Weights of a small transformer language model.
Training: a variant of Adam for these matrices, 810M tokens.
MLP neurons of a small language model. Each row is named by its layer, matrix (up: input weights) and neuron, and shows model dimensions 64-159. Each number is 128 + 24 x the weight over its row's rms, rounded and kept within 0 to 255. Numbers have three digits each.
Before each neuron's rows, "fires on" lists the tokens most often at its 100 highest values on Wikipedia text that the model never trained on.

fires on: "a", "ra", "an", "r", "u"
L4.up157:145112101113146138093150132172115147126105129062131122105146192122109091092147129095096104138094121118123136165173138140111134103137151111104095132153136122103130096143148130137091166152123140182150134104154103129089159150121105126114143135141124078152102122123118117144161144161093107149

fires on: "-", "y", "it", "o", "t", "os"
L5.up128:077140127161102157129150116160141101166134096160141137139121160164116126108100090084115140154105087140121134134150087101145145067125106106098089089134112113116135077100151191134115128113129160128139102080165102101126117092124131107081156085159135147117130167145135098106133151145125134135

fires on: "b", " ab", "ib", "h", "ar", "ab"
L6.up754:103119111127118133088174078143118106131150082128120103220102149120134116139156158167161103131092107139129128147103122136138123115143138100079090174124100142128164128099113113147157111121101130123144129111140140141069141113105112157128126146137161100105101119121157101145113130159128139175

fires on: "a", "i", "o", "u"
L9.up690:145124121166146115076125172121151155119155123098132102146114170148137105154102138116185119172110116124144101143176120146087144149120138080127096093136105120127152120181142118128070142136086160147096163134138153103120126114110145110129152135107102118130126138094135107091129152188094135150

fires on: "fer", "id", "eng", "ic", "epend"
L7.up159:127144094195157133123126109146142125131141114144091104134141129116130116066151163145153153089114072150119138154145149148114082108140181182173134121138118135128166142125137141112098081145132146085157122122105150123152114136118155122117107137152158076100135136129073113119157054126134127118

fires on: ",", " in", " for", " |", " as"
L6.up236:121128093139124114117132155150127127172129089145135141126143159149164100088183144070120168100091121126105146181138148098140135133121113136124100120072116127126107132124078111091116138119084114170127162084097143129088120146114155119120125167118138146108148119123121141156176118162126094162

fires on: ",", " m", " c", " n", " and"
L12.up769:145098132127132139128152170171145115158092104117161105084157128175143138141073149125132117118151111126139120154128132102136108105143130150169098083123105180169164128140121109118145151108091088113168099101102121100150109133128144086131124102155191134158110091133102099123115118109111101124

fires on: " prom", " rele", " Tr", "E", "|---|---|---|---", "$"
L7.up184:135132113175138133143143084132093103140137116127102129105122147119103105112101108146150152103122137147159117136148156097090080168117147145115102122156129120077152124135129147162152200133147156109088178136138116130103140167130127135141161079181146119107134127199121059138140105143125084117

fires on: " se", " dire", "u", " add", "stru", "D"
L10.up878:129204123148140130150102122189115143109104124119135155141121161122129097159140117106149121138104112108142109151183140151142136137138136148113126159132136123099113101106145096132134102134109190093113143114130109147111141132119098132107158169121132114160075111100126149162174102122113090128

fires on: "rib", "ic", "orn", "l", "ro"
L5.up289:148125117113150157130109144156123143141138174124145160148077115124131116123112140174139111137140102131123090148133114123147097141128127128104149127115142134202139085125123180157123110156113171087133107144115152112128097105130142129141121119114123110121110136111150079109156108168130123144

fires on: " to", " would", " n", ","
L10.up591:149100098078101139127110143162155125164131115098159114116106125174133073174105096092121132119151102126162122103136126077143115125132142142117138109092111120135184104165100126192150128140118147105137146108117075112152122154074149117132101144165145105104100096151110086124145143173142098097

fires on: "ian", "rench", "ish", " German", "k"
L7.up310:121153097150137128132157089156111137108136108159118137165140154125106114119102107142114136109127121114096217172134115125106121132143139113120143107155112173145129107100050133136136119126120129102125172103112082129109100120122095094093118125108141136156144137152176107112113127145113133121

fires on: " as", "ed", "duced", "l", "ubl"
L4.up539:146179077098103125130116100147115138126108093126126117125147150111091141097100092133138154096131128147141131119127139114159138144147119105127133143141119151195134136119070159105103148115113136141134144187120110104157067154122140147106099120118178134155108077103094134093167149131129116110

fires on: " March", "ol", "mer", " January", " February", "ound"
L4.up780:103179129125136117150109084100099135176122132150111130101117189126097093074110109137122158112124199126119061152122108130099092148121118117107095154114133137153110157111101147148115143162129177122124108128075167147143132151136146104144117103140164144156111144144115093148151106155137131129

fires on: " p", " res", "2", "m", " Res", " ac"
L13.up146:110151118124148126139140116144083124176114173114101102151101147119137159124134116150139134151129140187125130154148128120133101115141181161153149095104119125149143097115159186141127109153109144088102124105126142089148113140112132111125111125118121141090131110108135073164193111087144116125

fires on: "ad", "ut", "it", "op", "er", "r"
L4.up5:173082097150118151156141152113161143151107105111142145183144194150138100163107124143117146131129135174141144124177105129097119140106130153092164108144106117130120149156131139104117126128092142135132117107150136113101111150126150104133107105174122132108121130132088135142154092066142088126

fires on: "n", "pl", "v", "erv", "cept", "b"
L8.up752:094136100118131102145129112101096117143129152144139118189089118183159136123150084075157132128117093149133123159136121141137127110115130124104130153110114138105134091096098135167164114136132189141114127137130106091149135138132120108167120156141165122099101116130129116085154116155124128147

fires on: "ly", "ond", "y", "ir", " Bar", " later"
L6.up712:140123082156106163126149079135124124127083108165133195160134121111157101137148139141141140106121106150163117137127141154144128100168090115128122089100091134144151111140142091136124156109156138069076125186131112121118119100117138084077094109182107131150103125142126139168123157140120158101

fires on: "b", "ig", "g", "ib", "a"
L4.up555:134125111105182094107178133129089146126112095092156186150159153123150107158167150146137103150114106165120100131138148131094124108146142116110077077112102110140165090109126114162131162139111143114182166132137137136124137152106121104146102079171143102122083175117166106163135111116147193165

fires on: " and", " until", "orn", "ince", "y", "ir"
L5.up159:115104100150110165140104108126150133169115138117158190119129157116149116130130176114123101159123090123143120110134122071112176120147120135101084114162086163153156121105134074117132200114160175138089157113130150123107074130072127110129090101140164111122133143169120144148102149121140106138

fires on: " between", "i", " s", " the", ";", "n"
L8.up517:106132144146152165129121096118168120157116133093148084152140117124078123132117167138120150123114117102124170142172128174131082089130201140111109124127140166088131139132111147127107109150111141133173127133126066118121125084138102153137118131117136126157103134119128096085144105162140161157

fires on: " res", " Res", " ", "res"
L12.up141:145130168133116088123072127155117129170100105132135138159068122131068144087151131138140117126128124166140136145128138108119090108159195145161140103140092142111111112126132144110071130134120116117076112093095109106127172155102130172127097091159108115139115130190110131166169158118118135119

fires on: " B", " H", "i"
L8.up157:082092094143085123097138149126154139100147104097147126167104130143125137142128117130124109143108087132123186145135131144101144178137142113106091090137090151155162093115152114134095150112125167131144160098140140160094105103099110171088107129143149157155128099107146131127105134148126130127

fires on: "o", "ent", "t", "M", " ft", "em"
L5.up272:133122179136124148094129126138121130099151101115141139128134134172131114080127111156136135119156134143111096158107132084093164122126063116118094086073127114139120080109097104163133127123118133140108113134128152121154113113085121118131135129118142109142122165100122112086171138160126133107

fires on: "fer", " stud", "in", "id", "g"
L9.up664:141168135140152115142140153104105121128165124147125147153129128105118115122087124137139156113127133134124149117111104138093069101125135140130161127148106138122122119111134127115135092140143155076107117106127125150155139121129112169127100147125169118137121084157132142114152075128104146113

fires on: "it", "ut", " b", "b", "ed", "act"
L5.up77:147077136111104134100166117139169126142099104114144159146112159129121110126063094167137199108150156159107121150129098136155092145129140145133139111152099118169131119111099153115149167130112160123134147073122122125122108115108111130124125114133137148117090120101137139132134150133126108157

fires on: ".", "O", "h", ";\n", ","
L4.up642:123120113143119144161120106127152145132105072158158088131142147129139151141137132118138138139122097150158143157164134160136155120155120171132093116112080137117165111124141119139118157127131124116103193025117145110099091150149152137152158130135188117110089122144139094123133107154123152121

fires on: "h", "ok", "a", "gr", "ake", " whe"
L7.up439:149117123137111168125119114103143126104144144114118107128120122139109161081093103111174171160107080131139164103127175105134119131133144118115123127122129118109129152111104089171138139111086132121108123139130128123112153174120144139141115162161124065145146127162119118122150126133127108157

fires on: ",", " –", " "
L6.up890:119144108097121130128114148163158143119130098141159114093133155119151098112115134101126162145103129124130140173128131119141118138148080174110094123092075178140162137151069132172116132115071110105101149071119093132135125118107115115129151113149179131114112143121095107141132112154126103114

fires on: " at", " to", "o", "t", "″N"
L7.up374:119141108125136181141121144142085113156132132159110134158145104168095148118084138141119178127135103144122099160191090108122121099111123112119100107168102108099118126101136171141172099114096141079105098115091093146135121131107112154135102109160115086158115154156150114121089144140139127139

fires on: "v", " att", "n", " int", "m", "ord"
L7.up720:136206111119163128124138096128065075155124124144138128172129082163121166148109140128156119122118152106138114111159131133158146138133129109124105102097130109119146083125076136158152088137140137108167145133157126126138100167117146135132125127113134120125117097169099137110167152142117116118

fires on: "re", "b", "ren", "her", "l", "ap"
L5.up690:114113090115122111126163138181152121124104147105124163178110109155135096182165205127147170146136105173135145136108127117149113161123111142122101159070097145152123099108135132122130164106111084135131127127135135138105101136129114123141096088136133123155131112121103148075164139138118125116

fires on: " w", "w", " W", "ile", "itle", " known"
L10.up709:116155110127137127128114056138187118094102100126114115120142098138143109134119131100140145115154113130143144094111085097131143142092129163148140080103111125124126094162130104150138109115113107130134125106165095141164160172100139107158059119152123163114142130169112135116138151117142163115

fires on: " w", "P", "W", " W", "w", " P"
L13.up671:107178117159120138107133103169118138127085114154090116137087112141159128153146108112126136104145127160157119136172123133141137120109120168144162091145094129166105124114127076160108128114133088164109133132137112099127157133103122141152120127128131168081123123166140101173142119128117135162

fires on: " that", "u", " add", "end", "all", "o"
L7.up296:167167109151150146133164138115094129098114131133131131110111144120118141098121126128114174141124081127126145149118129131123100170132102171132139122109147115099092131138082140098106115141120135107110122134126125132137130126129108152125140146173183148153107094122143104170202072109140075143

fires on: "ud", "o", "er", "em", "is"
L5.up718:112166120165106125099135110149152134145139121110151116156136116141104124156126125064144172133183144116121111165112127090100132148131110116137129126094147104164124125097148128156138078138125129104137114111153131145116101092123172124124090139133137101156095119162152115148166159171105159130

fires on: "a", "ir", "at", "h", "t", "ut"
L7.up622:126084112135109148131110110142136142109138153122137145169124111155146143145123144119149148140121113175155176119123133101118157086123128122079093123098091140144130151127132134116139140128049183137061139112122133148138147155133185068094128152163129123175135139126128118110133082125048075094

fires on: "t", "or", "ent", "m", "ant", "ar"
L9.up149:154105119176136131124089106110160111130149116142123171158166131125129133176139129129151109115158153136146100126114104142092152124139126149119070087133112131132138070151096136127077146154122122143086134132112127129141119141073120090126111170120151124158164156109102141122156116171087134104

fires on: "en", "/", "v", "–", "ig"
L5.up572:132106109123143151130071151161106140150164114086180127127118121150091105156129121119140154128132134118176130178125119151138164138157151124105112093138121147151121148117126162132127137119156136142098145087142118103134161105088108148111110108131134137115128141106163116172186134145093152112

fires on: "i"
L7.up865:129117127146126164135150137121123152100124134158137121136093130161122111163141144169107127118128118145125164116147156145121126142138140127078069105143121127091125119101144122109085125126116133128149132089089104079122122114113104162115115119152148170140107111105132134069139102168126121147

fires on: " stud", "em", "ud", "ur", "ign", "ult"
L5.up310:119167142126121130154134147121126115152169099149171144149106144124088096174129071104140122114136180136129099146148064116114158124150130138073135108113114137120130132085096087137130107154141127121131138125144137139101108099116142135108121153120177118158133140120118119143124106168114157119

fires on: "9", " Rep", " was", " of", "0", " Con"
L12.up737:114130074144117108080147142123103139129137139139130142109117145088120113140114125078125150096125144140126121132140098170126175154176114154120166079170108125140167130104145117120128093108130153139104142117092115144062125114083128176107138115139122118159122157099162113156115161154119120175

fires on: " which", " that", " v", " It", "t", " one"
L10.up232:111106152135129126134109146080117101140138132080148144106163133141128100112141114141118111124135141185096128117107137107076149134110167137124122139135149129121150126114132120124094109129105116157102091145105141125162104167078172096114078143127132146153125131155151150102209158086141109136

fires on: "ian", "rench", "iss", "ish", "st", "ese"
L5.up489:158165132133132124141109131117142134109125101097115141115144151110090121158111163111100094103121107114118189162137123149108121089089194149120157122090130141104134113120129115153110132134099146108139125130100077094086127147090112107103128119111137125141143171159136138083129132131112114106

fires on: " of", "st", "b", " g", "re"
L12.up798:136140112104074153147078115118155122152110116124134139182123118127159115146171138128123148162141123158147156109145116120132138148054128141113131127127099151125153145133130147156164185121140121158125169125132164174105110132123133166142128103110121124145156126095107113098139115107120114130

fires on: "g", "–", "v", "t", "/", "em"
L5.up267:137147105132145156120124112079091132166111112119156131145143163147105119127148073103139166164092130148138184141139110140095105136105133138120140104088107162160099127131084138093122146143142152181106137108134152110131140162111109153135082073125133152115091127140188137151160096155119097173